{
  "n_layer": 13,
  "n_kv_head": 4,
  "positions": "rope",
  "init_std_o": 0.0,
  "decay_fraction": 0.934,
  "batch_tokens": [16384, 32768, 49152]
}
MLP neurons of a small language model. Each row is named by its layer, matrix (gate and up: input weights; down: output weights) and neuron, and shows model dimensions 192-255. Each number is 128 + 24 x the weight over its row's rms, rounded and kept within 0 to 255. A neuron's up and down rows have the sign that makes its largest values positive.
After each neuron's rows, "fires after" lists the tokens most often just before its 100 highest values on Wikipedia text that the model never trained on.

L7.gate71 [129 154 128 133  98 142  98 158 129 115 163 159  90 123 151 146  89  80 150 129 108 127  85 152  94 157 145  88 163 161 114 158  89 104  99 157 141 117 132  99 107 151 123 142 136 138 143 156 131 102 145 132  95 102 129 161 175 155  90 123 129 146 124 130]
L7.up71 [109 148 133 102 123 153 136 153  96 122 166 134 118 141 117  93 108 136 142 121 133 156 143 117  81 137 106 165 116 123 140 130  90  98 119  91 177  99 133 152  88 143 166 151  88 161 127 106 124 136 118 132  94 126 115 136 165 122 125 100 161 113 133 123]
L7.down71 [164 140 143 131 132 146 132 152 163 124 121 174 121 128 115 147 141 155 133 123 141 141 166  91 167  99 104 101 128 192 146  98 110 131 106 120 105 143 174 113 120 136 147 132 134 163 118 108 116 131  92 129 149 158  98 131 184 117 141 106 133 172 103 162]
fires after: "-", " L", " (", " C", "re", "ang"

L2.gate550 [132 125  98 157 124 101 121 104 125 141 154 154 115 136 137  86  75  90 138 176  90 169  90 136 146 195 173  88 160 106  83 157 120  79 131 131  74 131 145 128 114 133 120 163 154 125 133 157 128 120 114 122 113 125 142 125 134 134 145 120 117 136 144  91]
L2.up550 [144 132  92 121 131 157 126 124 154 167 120 109 124 145 149 101 147 157 137 115 105 133 125 133 117 133 100  92  79 126 141  79 162 180 159 125 122 147  58 121 113 113 119 130 157  90 120 129 141 139  94 145 110 175 157  95 136  76 108 103 156 121 117 112]
L2.down550 [144 134 109  92 131 101 137  78 138  91  96 147 168 162 107 147  80 132 104 102 119 102 127 113 113 114 111 132 138 154 103 172 105 159 107 139 117 110 158 167  93 118 136 117 135 144 120 135 157 111 152 128 113 112 152 140 156 127 138 130  93 106 144 179]
fires after: " t", " P", " M", " T", " F", " f"

L7.gate177 [128 168 118 131 135 122 114 141 104 162 152 130 112  72 121 144  81  82 135 156 122 101 108 169 103 149 108 145  92 137  77 155  86 125 134 130 146 129 142 135  83 158 116 149 126 126 173 153 115 177 121 127 114 133 105 132 154 163  99 129 169 153 162 149]
L7.up177 [145 168 156  98 122 153 119 119  82 123 176 142 127 109 128 100  95  99 110 148 126 146 153  71 138 102 170  89 118 112 159  81 136 129 160 117 180 112 159 124 110 155 141 152 108 122 111 108 149 105 167 147 106 179 101 154 137 142 113  73 121 117 105 110]
L7.down177 [146 121 121 120 135 101 120 134 109 100 133 140 140  86 139 127 102  84 109 125 177 178 155 136  81 153 115 117  95 153 136 101 147 119 121 106 142 118 149  90 111 157 129 139 115 102 127 151 119 112 128 157 116  88 124 162 149 139 105 144 160 126 119 120]
fires after: "-", " (", " \"", " un"

L9.gate660 [181 130 124 127 114 151 136 156 120 133 137 125 105 137 132 150  92  68 134 152 168 144  96 115 143 158 105 121 116 120 130 134 116 111  89 136 142 134 132 105 104 104 108 128  95 154 129 122 184 128 102  97  99 129 111 206 106 172  92 166 171 110 166 117]
L9.up660 [121 136 110 137 113 155 111 118 113 121 123 131 115 115 106 138 116 122 106 117 114 105 118 134 132 140 142 124 191 121 118 154 126 184 172 163 137 125 118 124 117 169 111 123  76 142 126 146 131 166 151 161 132 102 143 157 144 124 112 138  97 148 110 110]
L9.down660 [152  96 141 145 175 134 100 101 139  93  72  98 151 120 150 146 147 146 134 149 177 126 147 116 133 133 155 163 129 130 110 129 108 151  65 144 149 103 138 114 145 170 135 110  86 163 153 136 152 117 142 125 123 114 150 150 131 116 159  94 154  66 101 147]
fires after: " C", "c", " c", " ac", "ec"

L2.gate319 [114 139 163 108 125 123  82 118  98 139 124 130 131 163 124  95 113 137 161 151 138 125 137 118 137 125  93  87 138 125 145 127 144 126 127 124 156 149  99  67 106 153 131 130 137 129 123 148 121 173 181 112  91 132 138 122 154 100 109  84 129 116 132 127]
L2.up319 [133 150  84 103 120 139 160 136 145 142 118 119 124 112 121 113 148 101 135 147 141 131 172 148 108 139 113 109 146 140 141 144 123 159  81 140 146 117 107 154 142  97  81 163 128 170 134 121 115 140 124 139 129 133 148 115 131 125 139 133 127 147  92 183]
L2.down319 [143 122 137 143 103 116 126 105 122 149 134 128 128 116 109  92 116 130 163 168 105 131 128 114 148 124 189 135 157 125 161 104 103 145 149 142 139 121 144  69 142 153 111 115 125  96 118 127 118 117 165 128 109 125 130 167  92 117  85 123 109 148 167 135]
fires after: " G", " g", " r", "un", " R"

L5.gate107 [164 157 157 139  88 134 120 167 157 146 134 115  99 152 133 157 155 103 164 217 135 123 116 128 138 136 129 117 136 112  87 155 106  87 133 132 133 125 143 149 168 106  95 103 137  99 175 138 105 140 138 146  89 144 134 147 136 110 105  89 128  89 129 120]
L5.up107 [133 185 118 132  96 133 120 147 111 155 134 124 130 153 127 162  98 159 138 128  91 128 111 129 168 129 136 141 147 118 132 146 110 136 187 128 114 157 142 127 124  94 142 122  79 127 122 127 147 136 105 191 125 132 108 121 161 141  95 142 122 136 126 102]
L5.down107 [ 97 106 172 146  66 160 152 119 113 113 101 121 140 119 128 136 130 137 112 122 120 132 159 118 121 139 156 155 193 137 113 144 143 121 145 142 164 134 113 119 106 140 146 129 133 168 155 113 139 137  92  97 150 124 114 135 161 122 140 162  99 129 121  94]
fires after: " W", "il", " w", "al", "ar", " s"

L9.gate442 [143 113  90 142 122 106 122 149 169  72 102 139 141 111 113 151 117 133 118 180 158 161 122 156 116 150 102  94 120 123  91 128 138 165  84 104 100 101  94 132 172 170 102 172 182 134 151 121 145 147  80 134 119 116 129 135  92 165  85 104 127  88 142 115]
L9.up442 [106  96 132 152 131 160 133 106 162  75 118 133 113 115 130 132 119 134 128 134 123 115 133 167 118 132 105 113 134 111 126 123  86 120  85 158 138 159 119 135 158 134 133 137 185 166 127 127 114 127 112 105 132 122 129 120 121 146 133 145 129 121 127 149]
L9.down442 [127 129 107 160 100  97 156 129 121 222 156 113 138 152 113 100 141 128 120 152 126 114 149 110 109 109 153 195 111 145 153 127 156 149 127 141  99 138 162 109 107 146 120  82 107 159 111 125 114 143 137 120 134 134 122  89 102  96 163 132 114 133 159 132]
fires after: " v", " J", "ich", " G", " Ind", " V"

L7.gate32 [141 109 110 123 123  87  95 129 139 119 108 137 158 130 136  99 126 114 155 126 153 165 135 131 139 155 184 113 116  69 110 159 105  85 122 133 128 126 135 120 151 132 101 117 144 123 149 142 166 137 133 165 110 148 151 120 153 186 114 119 119 124 136  80]
L7.up32 [130 100 133 174  87 128 149 113 164 152 163 140 135 162 107 121 145 119 123 144 127 125  98 174 121 135 136 141 158 136 156 130 118 122 106 124 130 124 116 106 112 100  94 144 165 133 163 117 130 103 125 116  95 143 112 119 105 162 108 129 127 152 125 118]
L7.down32 [127 113 170 131 131 140 147 125 208 157  95 154 103 123 115 135 137 151 132 147 103 164 102 132 189 174 155 156 123 157 109 116 138  98 143 140 172 159 122 127 117 107 147 116 111 141 130 109 139  71 149  98 132 144  98 127 139 192 130 116 114 147 118 138]
fires after: "A", " t", " m", " an", " T", " a"

L9.gate644 [148 107  87 145 149 141  98 138 125 126 134 175 120 111 126 199 103 128 141 182 178 120 155 156 102 171 124 147 152 105 130 145 113 127 105 101 164 122 147 130 147 171 116 146 141 138 140 119 127 170 135 150 109 101 114 152  95 164 109 101 148  74 147 145]
L9.up644 [ 88 154 110 138 132 150  99 116 128 126 134 173 142  83 141 142 127 125  93 149  74  95 131 178 140 141 125 155 142 101 117 130 150 119 115 139 103 148 108 115 133 136 116 136 137 147 149 113 141 143  79 112 155 105  99 144  98 129 136 105 141  84 175 100]
L9.down644 [ 95 167 175 137 162 136 165 170 138 150  98 146 163 165 100 132 148 160 134 110  86 133 178 100 144 119 186 155 135 155 147  74 118 116 125 138 114 148 101  91 134 108 120 150  99 142 116 137 124  76  95  88 125  93 130  74 140 114 134 139 124 109 136 173]
fires after: " v", "if", "om", "R", " V"

L7.gate493 [142  85 116 137  67 110 144 113 126 106 164 123 107 129 109 135 130  91 171 141 162 150 121 129  86 165 139 112 130 120 155 119 108 144 125 131 145 145  93 114 120 129 151 125 131 133  96 164 173 147 138 138 130  98 146 171 102 111 114  89 157 135 104 109]
L7.up493 [142 146 135 139  92 123 179 108 118 121 121  89 104 106 119 174 167 119 108 140 122 114  98 124 128 179 120 129  82 138 105 131 139 128 134  98 111 118 144 130 124 102 133 115 156  88 126 124 120 102 173 103 131 113 140 152 121 131 130 124 165 134 143 145]
L7.down493 [117 134 158 134 102 103 163 166 158 142 124  81  82 145 122 114 144 132 118  95  89 125 127 131 141 107 159 113 114  88 162 126 169  98 107 147  91 133  96  99 143 112 129 148 121 130  77 131  89 129 161 128 153 132 214  96 141 147 136 115 136 120 107 122]
fires after: "\n", " 3", " 14", ":", "-", " on"

L4.gate715 [131 117 134 118 135 174 134 143 149 155 130 136 116 160 141 122 113 179 128 142 166 113 107 124 143 112 128 126  93 119 148 144 118 115 167 127 140 134 155 141 146 125  84  78 111  90 121 132 132 154 115 146 114 160 133 123 115 142 152  93 118  75 131 136]
L4.up715 [130  89 170 132 160 123 169 153 144 107 120 104  96 100 139 139 124 133 125  97 109 119 167 117 113 171 152 162 146 132  90 174 171 130 123 154 133 142 104 133 149  92 122 125 117 162 126  90 183 146 100 130 100 141 116 127  92 150 177 123 127  68 137 127]
L4.down715 [130 131 155  99 127 165 125  98 154 117 126 148 136 149 137 106 119 126 113  83 141 111 126 101 153  86 146 130 136 120  95  62 108 107 122 106 116 129 146 139 119 148 133 119 127  95 130 157 102 165 118 123 160 147 124 143 124  95 141  89 150 158 127 164]
fires after: "iss", " Un", "pt", " reg", "us", "ess"

L4.gate863 [153  98 106 111 115 106  91 153 156 130 124 116 158 121 134  91  89  96 117 166 123 147 115  76 118 145 116 137  72 121  94 147 116  99 147 168 107 116 166 118 152 101 124 153 146 129 111 159 136 142 162 121 117 126 148 149 122 142 111 100  90 167 152  89]
L4.up863 [ 93 109 113 139 129 131 140 160 139 151 109 154 125 128 171 141 125 120 112 133 149 139 132 112 116 154 137 124 132 113 173 127 114 167 132  72 118 129 162  94  99 138 147 145 139 131 136 137 107 144 103 138 113 125 118 168 127 131 126  77 127 123 103 104]
L4.down863 [170 144 145 159 118 158 158 114 117 130 118 169 133 155 107 131 138 154 129 122 117 160  98 136 152 122 132  83 137 120 115 102 105 130 109 181 133 135 134 122 129 144 128 119 128 148 146 145 125 112 181 110 124 103 176  95 157 158 156 146  69 143 120  82]
fires after: " m", " r", " ele", " M", " an", " the"

L2.gate1008 [101  97  98 115 173 116 110 160 133 113 133 161 126  85  88 123 136 146 148 121 131 128 119 173 118 152 144 135  94 141 114 117 132  76 118 146  40  72 110 142 154 127 121 136 181 171 127 146  81 109 122 129 121  94 122 132 124 176 144 133 124 137 146 133]
L2.up1008 [126 141 137 120  94 129 125 150 174 138 172 123 111 119 146 147 127 134 121 167 129 125 112 124 141 108 115  72 108 112 113 107 131 120 124 158 109 144 197 100 163 137 130 145 154 160 125 123  88 122 123 107 132 138 142 173 134 122 106 127  72  76 102 131]
L2.down1008 [119 109 111 147 153  96 136 158  72 122 123 123 144 138 128 134 127 109 128 102 157 140 119 114 119 138  89 168  87 111 102 133 150 108 139 119 117  96  39 166 125 113 148 128 135 132 125 101 131 124 113 188 136 168 117 110 121 115 127 103 145 122 133 129]
fires after: " num", "om", " ", " com", "am", "er"

L2.gate466 [152 164  96 124 149 141 131 153 121 103 115 145 121  88 122 168 134 120 146 145 157 133 138 119  89 114 177 152 111 125 122 112 125 164 154 102 146 141 105 108 206 106 151 109 136  98 168 121 133 144 125 152  78  97 144 171 135 131 140  94 113 125  77 120]
L2.up466 [131 138  98 107 124 125 155 146 108  91 156 178 102 109 118 120 158 154 113 151 125 108 175 143 120 125 152 182  87 147 157 124 109 140 145 146 119 126 111  93 160  88 135 114 173  98 144  97 146 124 118 164  95 133 133 159 136 124 119 106 134 146 128  78]
L2.down466 [118 122 138 117 163 144 145 118 152 119 135  91 122 128 129  97 149 117 108 123 155  99 117 119 111 139 112 117 119 134 121 116 123 110 109 160 110 115 157 171 120 127 116  80  93 144 106  67 159  96 167 111 185 131 255 106 113 117 209 147  92 119 128 130]
fires after: " 18", " 3", ",", " 14", " 15", " 193"

L2.gate551 [118 124  86 135 122 155 144 139 128 150 138 128 141 151 120 110 152 199 114 139 132 129  94 116  73 125 110  68 104 119 132  98 129 159  92 142 107 148 107 118 105 117 136 142 130 133 139 102 106 179 100  69 130 156 181 167 152 115 139 110 116 106 102  99]
L2.up551 [147 109 105 135 139 118 115 115 127 156 123 126 115 153 161 117 138 154 180 169 102 118 106 108 124 129 113 144  88 159 117 157 125  98 165 116 125 150 120 122 155 160 103 106 138 100 111 109 135 109 126 123 119 173 103 150 130 131 142  95 160 136 133 110]
L2.down551 [104 117 102  96 153  71 148 103 137  93  86 125  84 129 124 151  64 121 111 112 141 145 148 135 138 105 131 120 159 161 108 146 145 129 128 128 136 126 158 126 105 136 114 148 125  82 111 102 144 137 129 195 148 115 152  87 128 143 188 177  77 106 150 165]
fires after: " he", " P", " co", " de", " T", " st"

L2.gate774 [111 135 140 122 127  88 118 144 142 112 114 141 139 139  90 111  72 157 152 151 172  96  92 124 161 140  92 106 106  82 173  97 158 115  95 117 115 120 118 136 143 108 141 120 146 160 151 182 106 152 130 126 110 136 110 112 135 107 112 131 167 142  86 150]
L2.up774 [ 78 174 121  96 130 193 128 101 125 135 107 178 157 169 121 140 135 137 193 115 148 118  91 136 146  97 146 137 128 154 136 123 149 152 160  95 150  82  86 119 100 142  87 110 114 128 109 145 113 151 138 140 166 164 141 104 150 140 133 130 153 149 125 141]
L2.down774 [154  99  97 160 124 134 118 135 117 126 166 161  96 102 160 105 156 128 138 148 123 105 117 115 116 113 118 126 157 142 154 117 120 109 128 104 127 151 109  86 153 137 124 173  96 144 131 123 142  72 154 144 132 115 109 166  97 105 112 129 111  96 109 138]
fires after: " r", " R", "R", " Pro"

L2.gate789 [143 149 104 150 119 162 146 144 196 146 108 126  61 113 109 165 122 100 120 161 109 121  77  98 113 153 145 116  80 126 119 107 137  86  83 130 138 136 146 104 110 145 125 162 122 170 174 142 128 134 137 139 125 151 125 105 152 128  88 117 162 122 126 141]
L2.up789 [140 130 123 127 104 137 175 114 140 140 136 114 115 124 101 126 161 141 160 141 148 144 122 129 161 155 123 125  99 118  97 119 158  97 101 156 119 137 136 146 159 144 117 155 118 154 147 152 121 134 151  97 134 165 104  91 119 116 134  98  99 164 145 123]
L2.down789 [125 144 156 149 106 155 192 153 135 134 158  91 109 113 134 113 133 144  99 117 139 127 108 100 133 159 149 147 127 117 112 139 139 152 129 129  92 147 130 109 122 122 137  44 131 146 139 115 110 145 152 150 119 141 255 133 131 127 145 118 117 125 145 100]
fires after: " |", " November", ";", ":", " on"

L5.gate2 [123 134 153 132 129 128 141 119 147 151 144  86 114 138 123 144 129  84 170 174 149 140 147 144 103 123 155 100 123  66 131 126 117  70 133 161 147 157 141 113 152 122 142 150 142 141 160 126 128 185 167 130  90  86 130 140 143 108  98  87 158 143 122 113]
L5.up2 [160 169 132 145  97 118  89 129 108 110 129 130 126 101 104 117 116  90 147 121 136 106 112 142 150 122 107 113 118 126 120 147 132 164 132 144  75  82 130 166  98 136 141 128 163 137 152 130 139 149 108 127 159 127 133 150 150 158 152 129  96 160 119 128]
L5.down2 [ 94 109 125 103 155 112 167 141 109 106 130 107 134 149 133 128 176 141 132 177 135 135 134  92 137 156 144 145 167 134 171 119 110 137 137 163 173  73 102 125 129 117 112 144 132 100 140 148 130 117 131 134 159 161 159 123 121 118 179 109 116 114 138 151]
fires after: " M", "ac", "is", " w", " W"

L5.gate747 [140 142 107 139 109 129  97 128 149 135 198 107  89 132 128 150  87 129 124 161 135 148 129 125 105 157 167  76 125 118 146 101 147 157 132 134  98 131 147 136 164 116 125  90 134 142 107 156 127 121 100 135  93 104 159 121 123 131 111 116 111 107 100  74]
L5.up747 [122 148 138 154 133 116 155 126 117 134 158 112  98 148 141 150 108 113 106 152 121 102 132 124 100 132 140  93 139 118 119 125 134 171  97 111 137 132 159 118 118 130 127 127 156 124  92 116 167 110 114 154 105 147 142 155  74 119 122 107  88  92  96  78]
L5.down747 [ 89 138 132 128 113 127 126 132 118 104  89  73 122 120 150 126 127 172 126 130 122 113 128 164 133 132 108 116 108 132 145 109 172 150 129 136 124 100 135 117 120 126 110 150 136 131  70 105  87  75 117 149 147 125 113 117  98 154 210 108 161 142 123 105]
fires after: ".", "\n", " \"", "==", "-"

L9.gate544 [138 156  90 108 127 104 123 161 183  89 162 143 121 101 148 153 104 147 120 165 133 119  94  93  93 111 135 148 124 103 158 148 104 105 159  90 136 166 121 124 172 103 127 126 104 155 106 133 104 151  97 148  98 114 119 132 114 127 110  81 139 103 131  79]
L9.up544 [ 81 164 132 126 166 119 146 137 140 131 103 159 134  94 158  83 136 158 170 149 116 108 109 132 121 132 102 141 119 128 150 123 150  79 119 121 147 171 122 121 164 108 123 147 106 120 119 155 114 144 114 129 156 136 101  99  92 116 121 107  94  76 118 116]
L9.down544 [108 121 124 128 141 121 129  85 154 160 147 123 136  84  99 131 160 138 135  94 136 122 121 150 111 138 149 128 128 106 141 104 162 136  91 159 176 135 111 112 142 114 131  98 124 124  97 151 129 140 117 141 148 158 125 117 113 118 199 157 126 113 138  49]
fires after: "ed", " s", "s", " W", "W", " un"

L7.gate1008 [135 152 132 135 130 118 114 131 166 100 135 170 127 128 158 130  87 131 120 126 138 134 123 130 150 139 115 127  79 117  98 128 111 136 145 179 101 107 109 110 172 140 131 153 149 124 178 155 152 160  66 152 148 107 136  92 136 139  89 103 105 103 100 147]
L7.up1008 [116 174 127 107 110 132 122 170 127 130 104 148 148 148 156  88 106 113 166 128 131 112 179 107 154 121  91  83  80 114 135 135 197 125  99 116  76 109 126 104 143 195  91 145 149 130 108 118 136 176 103 126 138 124 127 144 152 137 107 141 115 131 104 161]
L7.down1008 [120 114 146  90 135 141  96 142 113 167 120 134 154 124 143 101 118 105 135 136 131 156  94 113  80 118 112 147 139 128 133 178 121 130 147  78 145 126 136 126  70 105 148 105 138 114 125 141 128 103 133 112 128 134 155 122 138 101 177 107 145 163 139 131]
fires after: " ex", " t", " ch", "per", " pro", "ic"

L5.gate1014 [148 175 191 161 106 106 157 160 100  93 170 106 108 145 146 141  99 151 124 126 134 151 113 115 106 143 103 106 156 133 132 142  88 103 108 116 110 113  98 114 114 139 168 150 127 189 136 171 162 148 128 117 107 105  83 183 137 165 127 133 163 127 202 127]
L5.up1014 [145 101 123 113 106 116 126 102 129 131 150 162 134 109 121 138 187 144 142  92 161 171 137 126 135 145 135 125 155  94  71 116 150 111 136 125 113 139 157  70 148 153 125 132 119 125  87 108 132 151 112 123 101 127 137 130 125 158 100 137  72 165 154 123]
L5.down1014 [133 135 113 137 117 118 107  87 134 170 111 149 135 121 121 136 147  91 191 141 131  57 158 129 132 117 113  99 154 145 127 124 102 158 115 143 169 108 131 142  92 125 127 125 110 104 125 144 131 101 112 166 149 118 127 120 122 118 128  65 166 123 101 125]
fires after: " c", " C", "c", "ord", " ", " E"

L2.gate193 [ 90 119 139 139 136 155 122 126  91 127 134 117 122 142  73 142 134 144 150 134 120 120  81 145 128 139 130 142  92 120 119 141 122 101 174 134 144 114  79 122 113  91 156 150 107 112 150 118 136 129 129 136 124  96 121 148 129 150 134 155 120 119 171 140]
L2.up193 [105 104 174 113 179 163 135 100 105 110 120 141 113 102 143 112 130 123  84 119 122  71 107 146 123 106 150 116 130 165 141 162 143 137 132 126 162 153 112 140 210 126 151 139  90  74 123 147  90 116 113 154 134 132 115 180 135 124 121 133 110 147 183 127]
L2.down193 [156 170  91 150  95 104 153 154 144 122 141 155 170 121 127  89 127 138 146 131 129 112 123 139 122 151  89 116 161  90 144 106 105 111 120 115 125 122 143 101 121 122 119 124  96 111 164  89 116  99 169 147 153 120 127 161 186 166 143 111 146 104 118 172]
fires after: " The", "od", "ograph", " B", " M"

L5.gate595 [108 115 104 178 134  98 155 152 116 138 155 135 133 112 122 136  97 114 141 143 163 111 129 123 153 123 164 108 111 139 124 169 136 149  99  89 142 119 121 137 118 142  88 142 171 121 173 130 112 152 123 151  89  74 139 123 108 126 115 118 100 141 150 120]
L5.up595 [121 137 115 135 168 159 161  98 108 138 174 134 138 103 141 100 131 122  83 119  94 110 126 172  96  80 130 135 151 163 157 127 152 104  99 105 120 161 139 108 147 133 117 135 116 104 142 100 111 142 118 163 156 157 138 164 134 117 142 151 107 138 133 154]
L5.down595 [112 136 123  96 102 123 134  98 121  86 116 106 126 160 146 154 133 179 203 183 126 163 117 123 136 155 118 132 111 101 156 121  85 129 174 127 138 121 112 117 112 107 116 134 130 139 135 108 100 104  88 164 122  88 165 103  90 148 125 108 110 110 115 145]
fires after: " The", " B", "et", "b", " an"

L2.gate695 [ 97 132 146 116 164 156 140 126  98 108 136 101 129 165 136 116 150 131 179 118 140 124 113 105 130 181 118  93 135 109 163 154 163 164 149 136 166  99 155 144 124 109 124 113 156 145 145 123  97 102 137 149 128 129 111  97 125 149 122 157 154 171 144 117]
L2.up695 [113 106 148 169 126 121 130 102  76 130 102 124 122  94 106 119 149 116 121 152 161  99 171 119 122 123 129 131 136 145  93 102 131 133 143 102 164 127 133 153 145 143 137 121 148 144 130 134 121 165 149 140 101 124 130 117 117  97 135 149 144 114 138 101]
L2.down695 [114 108 140  93 120  92  88 136 129 155 128 140 148  98 134 161 134 128  93 143 119 112 161 122 139 147 129 125 115  96 137 117  75 143 119 125  95 137  99 129 102 116 138 124 127  88 141 105 182 160 143  90 132 127 153 143 137 111  92 124 116 133 142 145]
fires after: "o", " w", "u", "el", " W", " 6"

L9.gate196 [190 158 136 135 147 116 128 142 144 142 192 133 105 123  95 116  92 107 114 146 119 169 132 142  83 108 130 143 104 163 130 129 136  86 108 119 131 117  63 132 146 141 134 132  97 139 106 150 153 143 111 130  92 134 112 140 141 119 122 119 101 133 155 121]
L9.up196 [152 171 156 133 114  89 145 158 146 127 123 122 126  88 113 134 154 116 151 131  84 106 138 134 134 116 110 145 107 139 150 141 172 143  84 101  99 120 111 131 140 145 105 127 143 114 127 137 124 104 105 117 138 137 137 147 131 148 164 135 138 135 119 170]
L9.down196 [ 79 150 137 125 166 143 117 140 133 161 146 128 120 107 102 115 111 129 131 145 136 129 125  87 141 129 154 113 125 148 164 158 104  94  99  97 145 159 142 156 139 146 139  97 118 131 140 109 163  86 129 123 156 102 129 114 115 114 175 109 123 125  93 183]
fires after: " T", " t", "g", " a", "ic", "im"

L7.gate24 [169 122 112 100 129 130 141 136 113  97 123 158  95 104 130 173 133 110 143 113 158  99  80 112 133 127 147 133 131  93 111 156 118 131 132 163 148 105  87 139 166 141 137 112 153 145 133 120 136 124 141 156 114 107 166 165 166 141 126  58 156 136 131 119]
L7.up24 [161 122 123 115 119  79 149 120 114 111 144 150 156 100 152 128 149 112 160  98 147  97  94 126 106 156 131 103 142 124 113 178 122 142 156 131 120 101 110 111 140 149 130 104 149 143 143 131 118 120 162 116 114 104 166 161 156 122 134  99 165 166 131 151]
L7.down24 [127 147 156 146 100 111 140 113 110 133 164 102 124 120 151 109 160 135 110  89 125 119 117 139 102 123 130 127 166  99 123 131 148 123 148 123 107 141 150 102 133 148 111  40 119 135 113 138 108 135 140  93 157 100 255 114  97  97 244 150 110 115 156 135]
fires after: " |", ":", " 3"

L5.gate599 [166  62 143  82 137 143 124 144 141 125 164 123 132 139 164 138  96 113 143 131 133  98 115 111 127  92 146 131  93 118 164 129 131 151 126 154 160 159 119 133 134 126  92 155  90 117 122 168 152 116 140 127 146 150 147 177  90 104 141 131 152  95 111 138]
L5.up599 [123  82 142 138 156 146 163 120  84 111 129 120 145 147 141  89 137 133 155  90 133 164 148 102 155 121 158 140  72 108 135 111 172 178 142 112 103 153 111 134 108 111 151 160 104 108 143  96 141 136 125 142 118 124 113 118 132 133 173 155 101 151 133 124]
L5.down599 [121 160 126 100 111 149 130 130 126 150 169 140 105 124 124  98 115 152 148 115 133  91 117 137 126 133 139 159 163 125 150 118 117 128 133 144 132 122 139 145 110 104 105 130 110 122 100 154 109 119 126 111 170 114 164 135 165 141 113  97 154 139 130 176]
fires after: "t", "pt", " reg", "y", "ent", "ograph"

L7.gate512 [121 141 145 129 121 143 114 123 118 103 107 103  98 168  78 188  84 115 164 135 125 125 120 123 147 155 104  86 145 124 166 157 174 151  83 128 144 121 117 138 108 120 120 131 100 106 158 116 131 183 105 147 101 147 133 136 125 143 116 140 148 122 163 116]
L7.up512 [150 125 156 100 144 156 123 139 119 124  71 110 154 143  96 155 106 155 127 106 139 105 127 117 142 122  84 114 127  89 136 135 172 140 117 130 103 144 124 147 140 117 134 126  71 136 140  79 142 148 133  99 151 152 140 124 134 133 163 148 146 140 125 176]
L7.down512 [160 157 140  76 159 120 135 133 112 161 145 153 141 112 137  94 166 124 120 143 124 103 125 151 109 129 115 131 155 144 124  90 132 135 110 157 130 131 129 106 171 106 124 148 125 135 132 101 144 101 113  93 136 130  74 120 127 140 134 139 140 121 127  98]
fires after: " R", " med", "R", " Sc", "v", " S"

L7.gate48 [126  87  99 128 116 159 129 120 139 153 123 167 126 145 132 129  97 133 180 101 145 139 132 123 109 112 128 134 173 151 151 106  98 145 118 120 156 158 116 117 128  97 115 112 137 156  87 120 117 138 124 124 139 117 126 176  88 149 105  73 128  86 174  95]
L7.up48 [119 130 114 105 123 110 123  89 144 125 131 125 136  92 112 141 127 100 110 160 119  87 111 172 128 122 160  65 169 120 118 114 160 126 134 145 118 143 104  85 109 148 146 117 182 149 149 174 137 133 137 123 149 108 120 121  82 126 114 133 143 115 132 121]
L7.down48 [113 162 126 132 150 125 127 142 129 117  90  99 133 102 135 123 125 139 120  95 133 100 134  91 141 142 109 149  69 145 148 158 101 148 134 146 160 127 134 184 106 108 145 113 140 131 143 163  95 129 139 147 139 132 138 133 140 115 151 136 119 113 147 196]
fires after: " C", "H", " Comm", "G", " un", " B"

L2.gate227 [108  88 152 151 161 136 149 128 101 104 152 108 118 179 125  88 130 140 161 126 152 113 124 141  99 149  95 119 116 139 147 147 143 120 111 139 148 117  77 149 127 130 151 126 142 128 159 120 129 142 123 140 172  99 138  94 176 121 146 128 142 107 137  92]
L2.up227 [138 120 112 125 120 134  85 118 168 148 146 136 155 122  88 119 152 131 137 131 142 119 104 124  96 120 149 144 150 104  99 142 110 155 117 140  93 120  95  91 122 109 161 149 201 154 146 142 108 156 135 120 111 115 137 127 112 147 151 142 140 116 153  67]
L2.down227 [136 102 113 145 144 125  87 131 111 149  82 175 105  97 141 160 114 114 112 102 127 120 118 147 137  96 140 127 110 122 131  90 126 121 148 123 128 125 152 142 127 138 119 119 146  90 113 135 153 133  97 127 128 114 164  94  74 122 123 163 160 154 160 128]
fires after: " o", "o", " N", " O", "u", "as"

L2.gate131 [118 127 105 115  99 150 146 134 144  95 178 156 140 105 121 103 117 138 138 113 146  78 137 144  99 120 148 173 152 103 142 137 126 126 128  92 103  79 119 115  82 109 147 120 129 128 123 101 112  90  81 140 111 139 107 131 117 139 106  82 104  76 105 109]
L2.up131 [110 165 124 106 123 144 136 149 124 103 158 136 113  82 132  91 115 118 119 180 104 162 136 131 136 144  94 196 137  93 155 132  84 136 148  84 124 142 140 133  96  73 133 105 104  81 158 147 146  94 141 153 109 101 148 132 105 134 132 128 156  68  87 119]
L2.down131 [ 89 148 164 175 145 132 127 116 153 146 102 149 114 124 126 130 104 125 120 156 139 104  87 142 121 156 138  93 125 144  88  49 119 109 129 134 125 188 101 128 121 115 125 114 121 132 128 134 106 116 123  99 114 156 157 125  99 119 164 141 133 134 115  71]
fires after: " un", " p", " h", " s", " H", " F"